MLP neurons of a small language model. Each row is named by its layer, matrix (gate and up: input weights) and neuron, and shows model dimensions 229-420. Each number is 500 + 25 x the weight over its row's rms, rounded and kept within 0 to 999. Numbers have three digits each. A neuron's up and down rows have the sign that makes its largest values positive.
A block is one neuron, or neurons of one layer that tend to fire together. Before each block is what it responds to, as a language model described it from the Wikipedia text at the highest values.

Responds to: Tokens at the start or inside a proper-name title, mostly "The" opening film, album, book or band names in tables and lists, e.g. The Eighth Day, the Chantels.
L8.gate110:469515487565496529515493485520516521521471540500509523465524523517571502571475510491528495532501492475506467472502524522482565487480530452489535502486540509507545524510502488508513442483504505538524552515506480438462471507521493500481474503511513501482469483499476502519496473473489478512527489499528503462470496499527489507509489492493480490487477487505496511500546491492511495511471479523501433522488541525486467456534497494513527480491521503491504474463489496555510511502538506506484528494511535490494531482546509499540526509474503519490497464468521518508465541511540461509
L8.up110:496545511477525499493460482504513498540433524494521521487511505518556544532514533510463521482535494495465456522501492495471542454490496489485509522488496522463502475497511517456494498490510478519497523474485546457454503488510568497479502512472500514465485519467520501556444500491471495513468481528535527480481505520520505475507504516499462466485487470472511468468501492502500456507474522483523478511462497433521479500517454490504510510460538483507499541498470466486485460538490505447556543535508499518499504494532535504491524542507508476488469473482476496502515495502539491474
L8.gate290:477503564457525525457509506464513545470466522495480523493515482472497516484494532519461518521512486464516488549466450479482529531418523516514494489478474523549494482483479546476488507513470477475489546497478517505553478497495481475502533494512522511500508500538509459491489468451524506472514469493533529492491501527546532465492521487457494501488513464525501506514518499496487500556470501482527517474472507510512536486515497479526463538471453483516483537492482508557487483517497517532497516520461497469484503527523508508519499518494554537491469486509488479531540504518490527471
L8.up290:486494510468496504520477536497485507447425507466490512498526514476465524447493535550499467484504452533466510486486474468541506542487497439470526482519525498538482525572497537495469489489513522498456519494462504484498534503504439504479551518523474558476532492488490482466494459455506477525474543536499528513436535492522498460531479512483524550500499518521520503507521505541470490532502495503502517504496496520500455465537508520523467497477480495469477493492498500514466523516484540497496482464495472540525513524527497515562478512509581474458528489505539479476535470529497545476
L8.gate568:485482528543518534508553542521498502458523514503539524530524474503495505469472493474545477506513468550486520481450501490520497483510477540523510459478516533545487512518488531467468472527509462517504525498417519487521478496451498441486459480488471486551469536549486494491494440450471510470511540506500475509488547511486499491445464533528491530494483460500491470500426505508487486468501505487522520471509481496562515492498469470499455457496491512469548461486518471515500458538468509455507552451445455467507485480507498547507561523481503485526523530522507568504522541427494455500
L8.up568:501535454488492496497456521485494517501498525514477520487492501486463486522569511517537495505492577487467474469477507478478541517537466522507511521489511526479500530507477539522501466491494513514466496534537504478465480548449452476475529461504502497502527477470497467485484495482521488484506510469516460509508510503525469513494513518515480544488461519485489489527500464501515521524478504475513492528572542507493510510518572510510533484475499474522512474521537460493453496495509545540505515497466512512471514489505500518468497487503521484520488532502494525480472521523518490508
L8.gate600:484520554513516481491505488477475518453518500490503506457516492502443470496474482532515488484505476512495520490508547500499452496475501487510499464505503490482499475476479528508523527530472504562478485481516518495476519507534498523465494524476446474502498453492487527501475463460537513541487489459522545501487486478508505469500507464506513499526507520505489461469497518492508467498491501523490472491514528522485510499500523519518500527533525490462492509478506527507498484472528475526503504503516518526518487493504518488450459476542557474523515488533515481481509475496474561496
L8.up600:520539520518453494497495487486439476547507518499510505488495484487520516532496513500505495492539523527532521447464492527478514499469516506491522520498475523494485484484527490523533511479533471490450482546510495495482493509529469465452502549493467524485535500479504518485495494489518545526518521458484493494503507513518524489512485439514480486475536488475544482508505487500495528500547455532459490468506498537521527486492506530459526518480467471460509457485497559514504514480474473482527499468491464508552518511478471510499526504517505493531505485503493510508477509466515519485
L8.gate728:483493511526473479486473514523505525463491492517522529503524537445494501544492524490541518465488489502516474460511502485498512555531501507480488500480472464499511469449490524497516509497489511528529526510503448493457514527500527501510507504462491501492528472459482478519499483489495510480512565471496532470447497480536459514490495526488471531474503538474456481483481452500444512461481515484497531565487490482466491451497474485486503510476499519492474535493472468515480499526512496450469506529482499477485490501541486480458490446508496508515509533511515503474528474461529491460
L8.up728:454492584531540456481539494489483547501501483495498494494483429513529502462499489530486477523494520510520449504488511487494516503513503521485542436495537553531457499454477508469484489459496489512486530490499492431478487462513481515465526529489511485507490519489516495497475511482454531500481504462486471472516515506507460451515470535547505450523440473453518521509504491483502461475496495493496516490495536421479498485461477543521459508475526534488495469505478497451533498576548486553523500502529507495442501484505511486501468515507494507521479501506480486481526556528518506510
L8.gate787:483539521547554525502505486528525489525485487538520496532503490503512498511530449528528490538504488503468504504548515473477495480500491482501550499432494486496515444486523527486544502497516503539458494517481571437482514442502520498485490440497495528442517485504477520492499463496514477569508466486554536461548479511478488508516497507485493516558448497473522522483505556504487494523529472560506471500505499494482502514490465507489512537517489451548459524474486483498511487527494476496473456510512515516455503516515488504503512491537476492459466510500470421516518490519490525490
L8.up787:517499473555526524456499499493513527484467511510481430495489483502479499490537521480494531507484487509498529467534530504458503518536518518506530526450508502456510514484473533512497513449496530512480492499502529462520496533560504522520481509470495502500535450525461488539498494477514503533516483482477521475502519542499495527480533459504544497497434484504463519442521499505486486530515483510506455561489472496457496520507483543518500520479539445536498487515522474507490465492513523512494494459502525495490504494526534465510523530474556525505521528488469452502464498501516484500
L8.gate984:491527486524528464502507497513528531468473502515532557505499496475477544499486491482433474532510530521530465530492507519530481498500512521466506508476540518517479492470503560471535465513487512490512529493497519504557524463523551537496540501485505506464511476558522488509497545554481487518511515490493508489492514510478496478496524494532484526484486519473489477485523528550513497532432494454510527547511463496493506498517518521487511505510486449492493487504484508503531454528488530469530514550477521509459491515506465507508520467531539462500478472453514574524462469457479490501
L8.up984:504498562499489462519519513516527454486490496521482505494495509479489527500515506492466514521445534486548464518522513516508533516500502472495543472533481470474420508464519499463520470507466470500508495535506453517526486496526485488502490486489518491486474525451509515485463475498505492514462493510485520481505541492526470493503499477499487489482536477468513446536477493538489512508516494508511512513471459464497489478491513510513508544512487494523512517496473490494536540497518472471518511518558489512521493498503525497495484502552536476483487483489467490537513486460515473514
L8.gate1091:515487511486495542479542480490480488537502505527466486488496544512468487516512489439542491501445486464492529494506500486458520507480511502487487507528485481505511542481515505504429506490503501526529494513482555499505494461495481491483483494477480509497510500513479483494513441467514499552505491520506497516509503505501462465492471563480488522540521523461476513547544501523487513524447445487491544467476438504469504480537546522567512498474508507509475459507471478522485520533519504503469504480500496484505506530541535536486503473518543512474430538521497505488489529497529536492
L8.up1091:475519455506483533551488485517510509492522494507461497477496456522496523489535468497473487482483513543508511503528538488485508521491459512481456481474492490475467525497485503462505482492491455541471484499526526524527488507476448537470521509566478469479527478502494539499509479478484513496516507510542482478499518501525503475524479501492526515470535518485481552459542514523486517483465486472481518484534477496441451532482508507519474498542504522505487512455533495499545507467477467486459550472494512515513512510525525503470505514512503500493517526513475507466506484494484497478

Responds to: First word of a multi-word name or title, often a capitalized function word, in film, album and place names: The (Blind Side), My (Beautiful Laundrette), São (Tomé).
L5.gate139:497520515516527504513481511541508478517475523501531494481542496511506490479537488513488496471521526495551467496516551512509525537506496484503471448495501553547543497451564499510488437512554496528492507459538488504485536470513494466484502488473495502491483535496496517529485480479507488515491482533505476489489512528492476452512482469502469502532544448477507525522510504538541481492501554521481512483483479492496511513475493448515433494512483461548485490466557478512500503490488465472476480468501506481507503509550548485504492516499535499536521506504496513508484445476515474507
L5.up139:482520466478519508472472500509471504502507472480519503511506482468527481493519506521557547520514515477505514471511506544495495523529477449490462505491532468514535477495554497465459484520537498477510491510492504516463532503531485513479497508476496514539497521486519470463453506493479453521496499521522516510482531504520449520501513493517506481502525512488498507514535445520528496513487486514462464498502494480462479471447482462539503520473479524498509541494515529499490460531543505513488491519491530468523515492488433492559495504535490492486509475501495503540491489440462489522
L5.gate998:489457503498518485513503517537469508491488505509521553535505508480497460461528468513474529479481528497511474523482466494498492524492470477463504554527527505514507518486480494517493500475523485507533475525486548518491527485496505472500521451469471444523500507471538487524518481468564516535467520492478503459518526475484512475508547569458474500497516537496485509483558483523482475459492543492519464493469488515479503481481504499514491515491499549484443463462514496480486511508515470574478521486486476533479506440487498492477480488530470533516493516505481487509543512493499500498
L5.up998:444494487521506457512523522503472525453490478567498517530535512506538481523504511488507505513516495501499489532510513509530537477478452509516499522528535496525470540453477501503478503480488471514473477505479521548509497513504515475467497499500494453511466539519507488526514472486525488511486517466482491477506496499500510518532546500450496483518494517483532512494527478534490537478488524491472495501463479480499467477519501482512507514504520523503472475470521474478510492536500477564496498488533465497438516468497526486453498511535498535487475494540484494496510527519520468528

Responds to: Commas, opening parentheses, dashes and semicolons right after a noun phrase or clause, opening an aside or elaboration, e.g. cytokines, which / presidency (which / process—such as.
L5.gate522:509467523481508502489485497499487504541482488488494493488538514510563493452471516487508517535488500539518470549477533463504490506487486499543547487527503541492516506515530483477531519512496536534504464461502509527552482515479474448520502523508499498520504525470498481489545519506510488507496480519473501484520498520520506521506544524477505536462488481477480558486506524462479469492527481519503522474504490504485475535469490545538500542495545484503481451499489481492486523525467510510493494480485515464466537477474531487494511472467530473519506466550492482491514467476523512509
L5.up522:535509492499515484523495528521531477489534488507559489471525516554506525465543495510488535506523500533518463519499513523503504514515485500518534507490514514490549469494551475477521504489521535489484529440493522459497500563481511482474498490506490482518477500484482445480505513523520455506463500489465519559511463541452529528489534486494531506457490521537475514486485508496497484465517495505503537488496513491476486525486490516502478520492488471493490479472464477500474481525450497479513486535534511493453540466487504501497525532463471519473525486506478511472477508487520520435
L5.gate895:521491471437544490489495460500481520521499476464508476499464507514476484509481547534499517506498501459491515496500514523499452523531511518482558506483475469526482527479495487482512509441465567517440481469509528508462509535475495474511521497470467490488489492470503498503458531481494511540518499484551458505515513516485485503505481459488493499500556521534503508457484461505483527488502501474504517527505481512469493482543508493485550478471496509427483492476490481506474500482513516524517523484518501490548513528468500515495517506483449492474458476499552514500497509493509505512
L5.up895:500470533480527510485501482503486461535434503471502465517505503477501505515491520512471486537571507530488491453471510509502449511524497517475493520480512478525499486523491522461470475507523522488489482481481521485523522533460514516511490502504493468499545524461484530509496480465483523557476522522559527519517463476465522510532509468526535519486558516503502501472500528527495514496518474483447483506539504526494500529532533507521503510512490483476511509497488461486472490510503542508515504500556497504513510536471532488489527485468523496468491428507530481494479506484481429510

Responds to: Opening quote marks (straight, curly, single or double) that start a quoted term, title or phrase mid-sentence, e.g. 'Krivak III', "pincette", "Boys Do Things"; weakly also $ and (.
L4.gate40:474516494487533530492523526486508505525482497538528493517444544478521480496475495500474496538475478497469501478485425498509501494467499521514464490482517500487489551490482494506468518516467506459495510489497515551530511501489486512471521498481503536488460496503470483476456485542511516472511497512515539527527456533498524505512501515506500461480539500442521461502550529537497494499527527484507510505485484484439524516434507517491504456499497506498514537463522475476500518500536533441483531503509513556435463484520485513546467520469484546529479514509501483552517517475517491469
L4.up40:491534528499557511475544523491546491537525495484489479495491530514500509518469499496501525554538526495483463497521448547484491484489478530481519484487529520467452536466480497525495504486506473498509502487471480504514501498508520469501486482463516531479477483505463459478480488494519503466459503571502461506442483527507522521491474564453486528475520509516550455507516522477511489478504511506434522463461471515526540493439496497443493483514515506499496531485484502455478498481512496475469502506532501517519507458493493513521495492500488504491524520503503451505497492495521526515
L4.gate229:458426497518507516485483524495503502510503530499503470477478502483522491482478516532493493505480483513531476487500535524491487505470506474509537496525457514528514505501525494458508513443519505520507516512452515487501491536477531535548488479487474533521436478541523533498508474495476494522494489529468555559464493561466554550484495503534506488523493510520512526485516495501521521507487486511477456530514512465497496486538502525496456517469519500514495491538486513508479512487466469471503500497482513488529540497516555485555510444505521509516505465531459474450509467520514513477
L4.up229:481488521507481469519513516467493510486462485496534477503541492477508509507524516530492510523503534485517454505534510505548537467492461493496538512518539500517501469517497490480550486506477469511516502470486492478516482496477473468525514522497465472468520484503538490506508517444529480520490490529508519522469489532477494520529501520501499471530511492527501503526563527521517519486527483532434487491518496450470451499521501482513512555528494491528551482498470465454513548464498494517561448552474512479483542522504510484509498452473499503498516478498523470479510486530511492487
L4.gate479:471494481493498521494518467480504465512497512482524507526485481509497509471457496475469501538458518460505482534504492502448518477517488491513500487482509516525519505502505466471538426495492516488505500479484501503535469491508496491500514530507474506519540464511504496502535518478464474515473531474502504511507540535499511537483483431542498475476517454514497488509478500489494491493495461522497501526511487482480495503482506478521546499520516482469469482523518561480500497533492537527554481549496490477522489473518487489499484450483496509508516527488467498500449470497514487480
L4.up479:511477491512472537494472518465501475478465475460465474523499456462520516535516489465533501508514541551547532505502516507462512486507527515486504481514539528469492517474505495521500499528461498540515447553503457502535462523531472495490512522496502498511505531498480543501505570478461532527517500517497488502506491505529487490485508480520506493520481495528498535490497457536507505550500500499520518489456532474513529485426498516510491550477484511485482528522496531500510480451484517528475524512486470435498510487496482459512524467467519516549529504480492470502491517448530489494
L4.gate673:482447531444481480491465537480503486464461468521483466470480552479497488504522505495506495550467506492518468485506525451525493509491499517491483528487481520478526564509490499502474525500524495508496514463477509516510446539524517464484497491500451482453500484476488507522502465458488491499522521517560517517478503535510510530467503495518534496501482535495491536452509496496524476498532449498496496485479461466493469550483490521528509528526513510491458502480483439483506485517561518547506485485452466465465468457502465542497505456500539454530510507527499499517504423514522480479
L4.up673:508494545472509511534514522472506528455489516486509496497463458509504492491505521534491478522509498465510512484455496504467550493477491515493527552501516494565524526509498555481507498467530449524510503505477518472512482497484506490502513474461468445468505498523455494464495476512501492462477525512506510509499491565484492510514492511483490481451505511544480487503541539521515465494544476511491515510450501444501491483474474524483457465512490511494510465480506487507508497449464512478487481490496474476486525471456525506532532481487501526520493459487501517521535440486502500524

Responds to: Commas, and sometimes an opening parenthesis, semicolon or quote, right after a complete noun phrase or clause, where the sentence continues (list, apposition, clause).
L4.gate25:548512485477496517521498502509513475540489552535500485497492486512544525502461495521510502520534501533487522518489519528487491524463476503498559513489466530467491508503463522512506558485520523498492537541536490489512501516498552505469508531484457541503478466540527517480479492534485527442462531480535463530501489515509510507479520529484510506495504484547500505501502506503496504520524491485485448518496496504506496510510499550516515566530546478522469509442446518494453499502472519457524492556499520438519510516521492497528566511482504487551479486495489498479465484499502504517
L4.up25:502490502490486490511547493490461504489471502529553484512518490525524504545482460492503530515527487522536481489510479532485519487489525468515501522479505512499474500521445526506509531516507522496487514467458492504497502484471484512488516489495506475510503462488506513509539482515485447519476566537510489482505515517521474511495506553512496502413495523522540489452487520521485471534514528475514486513504504506493528512486501505509485507534472484512529482496476511492541520506537502476497455504479500521458541546441502489458504509503487519490484507518494446497486463535492542492
L4.gate543:483504504483477488497462516509497513498501483495509499503492476536550560504466449487526487487541488478491486496539414510475531493470459512499532510510508477519497487472474431476471542521489520480499457485510506508512504571494467498503458500532478523520534480499452501498527528502491579483491459457485507502490501536513500442511522481482469478524496485528499529487503511537504484528545461454509522524466487503495540508466500529542502552494536519477467538470477453533524514500452525490485529500523551492480499453476519507511498472518493538546461479491534525489470492537500466510
L4.up543:528464498529482515468525509431479499506551479527441502502469521516517515515510503532505497520464521489506479466520500517496544513503513493511490536551496544462492452489476480504504514507483510527514479493467548503527487490491501512504564522481526510472496501559535486475486524502485528493519476507502491532510500489508453475507500547456542551478525491541494526467572482479516522503494527522491523464502523488533510515449516534500494495490498476509492505505500461551498546462495488498505495466543492506523508503510471469559521487495469477496468484449472505521527475497537517504
L4.gate736:527501474489510512509502507492487419447498537523514554510460501529491480513496483477478515501466550548526458521512521469521520506513466496505525523510484534469495473523523498492503515526486480481489531478503505440532490491494446473511503532494498472445544497492500460494527491485453503500491515510461487473501479480482507510499478546447469514450515507470486520482494528497521552497514505492510530451520512502460528484519520544535517517453503463500511506480512464494487536483489459543428510477532514514510482543439496499488495491507512496480514499461503536492498499453495478478
L4.up736:534501498497481473510494493477498474436506493503533532463461525519536464480525553513525521456461498521529491513491551537549502508475507539520506539504494528535502492519556523487499504485525511469465459450512493470507507452466457453487505497486512482487541508525470480499515516472495531499504522542515502480506536474470485480523494541497471522451482509472509527516492506501542539492505497494493525476490529473520514519533521513536501468491477490542462515529474478497497519508500506504462475498541485518525526503461479491466506498459491524487500504484514526500513495499516482488
L4.gate862:499506512469464531506490501489481509511496469539525542549477520456491497462489505482502513449474492513500464493510535507493487521491464492512491497477462518459483476512534502525514524477508503540468474492449518491488478520472528524480506454538491471531520495521518462494477492495503489498463508537492473497524521461508526511509512513522484512488539501512510539494505529497511485544521502533504486563518482499518494500485552527510524515474546477527506514519479502467488501463495505444498505507527542489505532464454487425515505504529510504457545467483493511441473416511518455481
L4.up862:504477515477527522514538466455517502584520538528519500496490512548507499490516483524498516505552478510527499512494485508507493488450458506520533506478505508516498491519468467537485540500522553490454507483502491500495482537431467473453520556538455521448490496522499476432508495515503494501503467490487499483541480504500483494506474473505487483468487482549503483462485511561503496494505539504488478475491519497518514480478498540495455532498528494495532537493479508541437505499505482484538505515480495432507528493535527475504524520470469509549466468461477526509501478501480519525

Responds to: Commas or open parentheses right after a noun phrase, often a name, that introduce an appositive or gloss, as in "Atmaram Prabhu, a businessman", "woodpecker (Melanerpes" and "version, the CP-70B".
L8.gate308:514491495480530490488509513512538514528520501488552493505507490583538507480445484508490493484493464521509521530522460499498517506537504501517516495497503496502494515539509460493464539534501535502489461447520481476522523507500513517524479509496489478499512461483518511524485531485467534503456491500482495502512467522513501519476445500453487522504530486532482469518499463526529488497521531546476525544497465491476478520464495524506547496481484472490488535498469530481524499488463473511498527524465493466503478509547487465493480512474483510496506519506551509461505471468497452475
L8.up308:461483458471497478521521471500589494504499543485517444510498458549516504498527464495486508497540471573498480508483459486519480535458528473489519536505490472476472438509514520500527504516499461538500484489496480502484510529510488493487490513487505509506496493497471493543498457527484516508487487516475513550487470530486480482534448526491478485476503503497487446451529516511486514483535526499524500480490529514531515503488478560515492489507515485470424496518533490464520460507503511511546523513476527503486520518484510477483448528499496493510513451504467496528515522467496516482
L8.gate311:500483533492489555499529476486482531551547529508528537443522472519503487451499508484513518464476515495496495496537474520483517439483432502539550495508500496490503540574508472491483553499501459510520518506501514536525521492516471489525503488527488464507574502538482523497482504475501528492488462480472541502542508511519535542486476528508496470468466521500512474538491540544488506493488416504552493527495534504541496507465518524474509494467504524481563483531535510467478478469507490487538428479504465492498520509489550479515489494492476486534488516523500493506500513475513517495
L8.up311:516495494519485510492501517513482504550509587491448480486534476497508487471533514526506498477524500512498502502532468511485506505517480513485510494476488514505493508507527472467487563498444513506487502498546461542488532478464519483509498496511503477488524484480483549481497534481506540493480471484521490496528500469501485518526497519522468478504526507488455494503503531533475478506505480517512561537497525461518459477502567529507514494474493488452491478480501511450482507457471559478513507483505496483482539539522522506477500501519420504538528494453469493485511473507504528522
L8.gate516:446514519522542471498516530507511500487461505467536479495481450495492441487464503480525499511508490466486463486480537484515517493446470520543547492511496506473478514508541458443558516502472508483539506546523481486503503522478504526548543493525513490484484503479472479488522499499472503513485491529493497485506484506516483511489510476521507502512536515504503565499507517482497527500487476512542522493501502520476484486504529502516501513508477493488480473532490509545466509514494485495514451472507522502518516528462479504522507521479497474528519506496531543486485510481520489503
L8.up516:516488487558537537497447496500484515491444484497502507496490504495494471453500519478474479501497462515531515496500488499451478489490467521521522510493463512484482526464522504487507519495480485520505540500481523485533469552516546487521511481508496518485501493505505470493543513519518499528493495515523526460497453460483511490510507476550535512495510514501518494494507510491513495544502451483552472487489466461483540467491519496461525469552486555487497472490458486520462512515514495508478469505516490513463543532491526522528468504527533516480506526486526515420488496464516534522
L8.gate765:486480485496518521470506548532521455473533485502532510521464463510468512493522517513528457480492532500499476489493527529499497519534475492528530503444505528478489506509508493492475511481468486505464520481465502475494491537484476475467481466508484508506455510504531541505536512485484511517530482489472455505531539491453511522516463493492528458453494462532480529523471492475490475561511493513495524436495528517527521514502472535537458513503504459508489521531489501541455461492508484519502488528491529522472505502520470482486537486496498501489488505500535516499453515518492485482
L8.up765:493518492508496480487523532487521506507506492508488460496484480465500516518477489517480491463516496512512471505475549529544526532475471502487518503489532519501502534464513489499456510500504560526489469496535523476504478519499503534538532479516503522465486518484499498546513523454496462456508502530466478473501520497517481460494452506483507504470507464502534532454507523483463487476491502492520508491494537540492492485497500476526480504481477478570467494512518537471504542479490485519519475460519475476469551472498519498473501534472535469398499501509499566524484507506508500525
L8.gate848:507502506467476516473479517512478454508512495505505492494526514501484461492519488511522471444486482519475502517485486501518487469435494493525505488541442507484515504477536521514539539538499545477509499501520513436554505504470487502463477474484508489486494512482490490516499511478476511507490478486513537523488478508487507520507504485487503578481517507483473554509528499510470524506494507497482521525492504449482505482508493477506505524458520539483513458550474518465482476496510481501531490507467507479491511506468482523521486466483469459525531505502491491462473510515474522490
L8.up848:506496551512502511493469481467547507488474466462531487503503485493453495471518500495475488520479467478551425492506512517501480544424486512505477475458486509477552544470541525484532492466511530521511492500490529471489487474506475468481490524491502498556534532520496502466541490504455522529478468522486491499524454522490530504471518491505510507469524492511499501501548465502496536479489482501489488509496516496486534494496500505483513497530433489495525451516515506491528488502443487519479480479439521487482483470488497484497514494472476505490496421487448510520479516489507526508
L8.gate896:469523496494497542501452516517480472510459498510516481510528504445481475465503519535529487465495517490515508472492513493527505493469463482521519507567487477503506489499546489528473571507532548508533548503493509479493520502467533472481448554488475514486465472492569537493516488513476491531465500506496500505496421488501489478538472508492511554500494499487471495477509484518520545516514478538536429526516511516481485445503526513503480501503525504490461492496488498506498559487494529497529478474475500486475492481466496512471454516495476495473523495493482480505494488510462467506
L8.up896:519485505491504538459501484506525456491514466499538465495531476550507449500516496482498498519508490500451444501498501478514511495467500489478476532523565529508511512511536559501497510490501521515518511490523487498488532510494506480482517537462433502472494557446466495495525460461526476512470514474515517506523527562499488514564544493519485511465487572524531513476508512499444539522555551524479523541471514489488473491481483512527473539492501504476504449545479466498529503531533512499531525507450523510450541512484511556484518459495500494525486544487520517504540526526467523515
L8.gate936:479528479450493466477555517453494462469493533483547509502477494488503500519450508522496471479510490493512549548496487504473514521485489493496496509528514497492478516480528502507449506525536482525517487517537491529490500511515522525491487520492511530490448501531540458546460500483519498483514486450487521462499490507477442490544518563536505474495531466464497485543503469478460515501517479535519490477522516472498511488491449517481512494489514508496494524444536458502477493518471466492546543480512478511527516468490496500477440462489488521543454477535495496493524472506534455486
L8.up936:491529496512518487496506517528501497543506467532521485491538493535517503488556486488529485515468475549516520476540505477495518512500493454525521499455484462466536519503481492486475508491529492518478523504511507486499496504447535500487464529488518456502502535496471491532508528509508513483536493494514498521530458525520462512505483495486526497514499477532463544504513525473488523524564466467505485488513518535502517505507561515509513467487511496548490529522485497503511512474495501519447522494544435489499538479526541509483511512532449475555452516480461422496483486505482489504
L8.gate1001:474536480466486531528493506515537450460481473539533523546484496529555523530484482501490527478488487505501492523500549495569465545486464532501541509526505526464482509515531486508522527524507530507497468498505481504539477515501485479506475490505519551476563439480516499538526504482536508542472457566503493523503519499503489519464516453530494522472500461529497506505477513509490488465530493513460457510523474528503501510460517535517471512503493513500458474567507566515488506509515460542507503511501508483539496510532487492487518453441486503504500483511514502492508488506492529450
L8.up1001:513502510485489496555509495485547525554457513473511461513453516519479468499497486536509513507527490504492491509479543519504474561510443523492512527474542494498500497500522499498492541495476513489475508502491503482482485531471505486512477471529490526489518469484481516461531532497480489496520466505510462515488530484437521520521514467465471483525493562538483504482488560489483488517522503526473478482511530491504516491474508522524482484492536497535481500539480488515476503499557505548479495494498548494500523502511500493479499509508494495475505485496488516498516465533505524480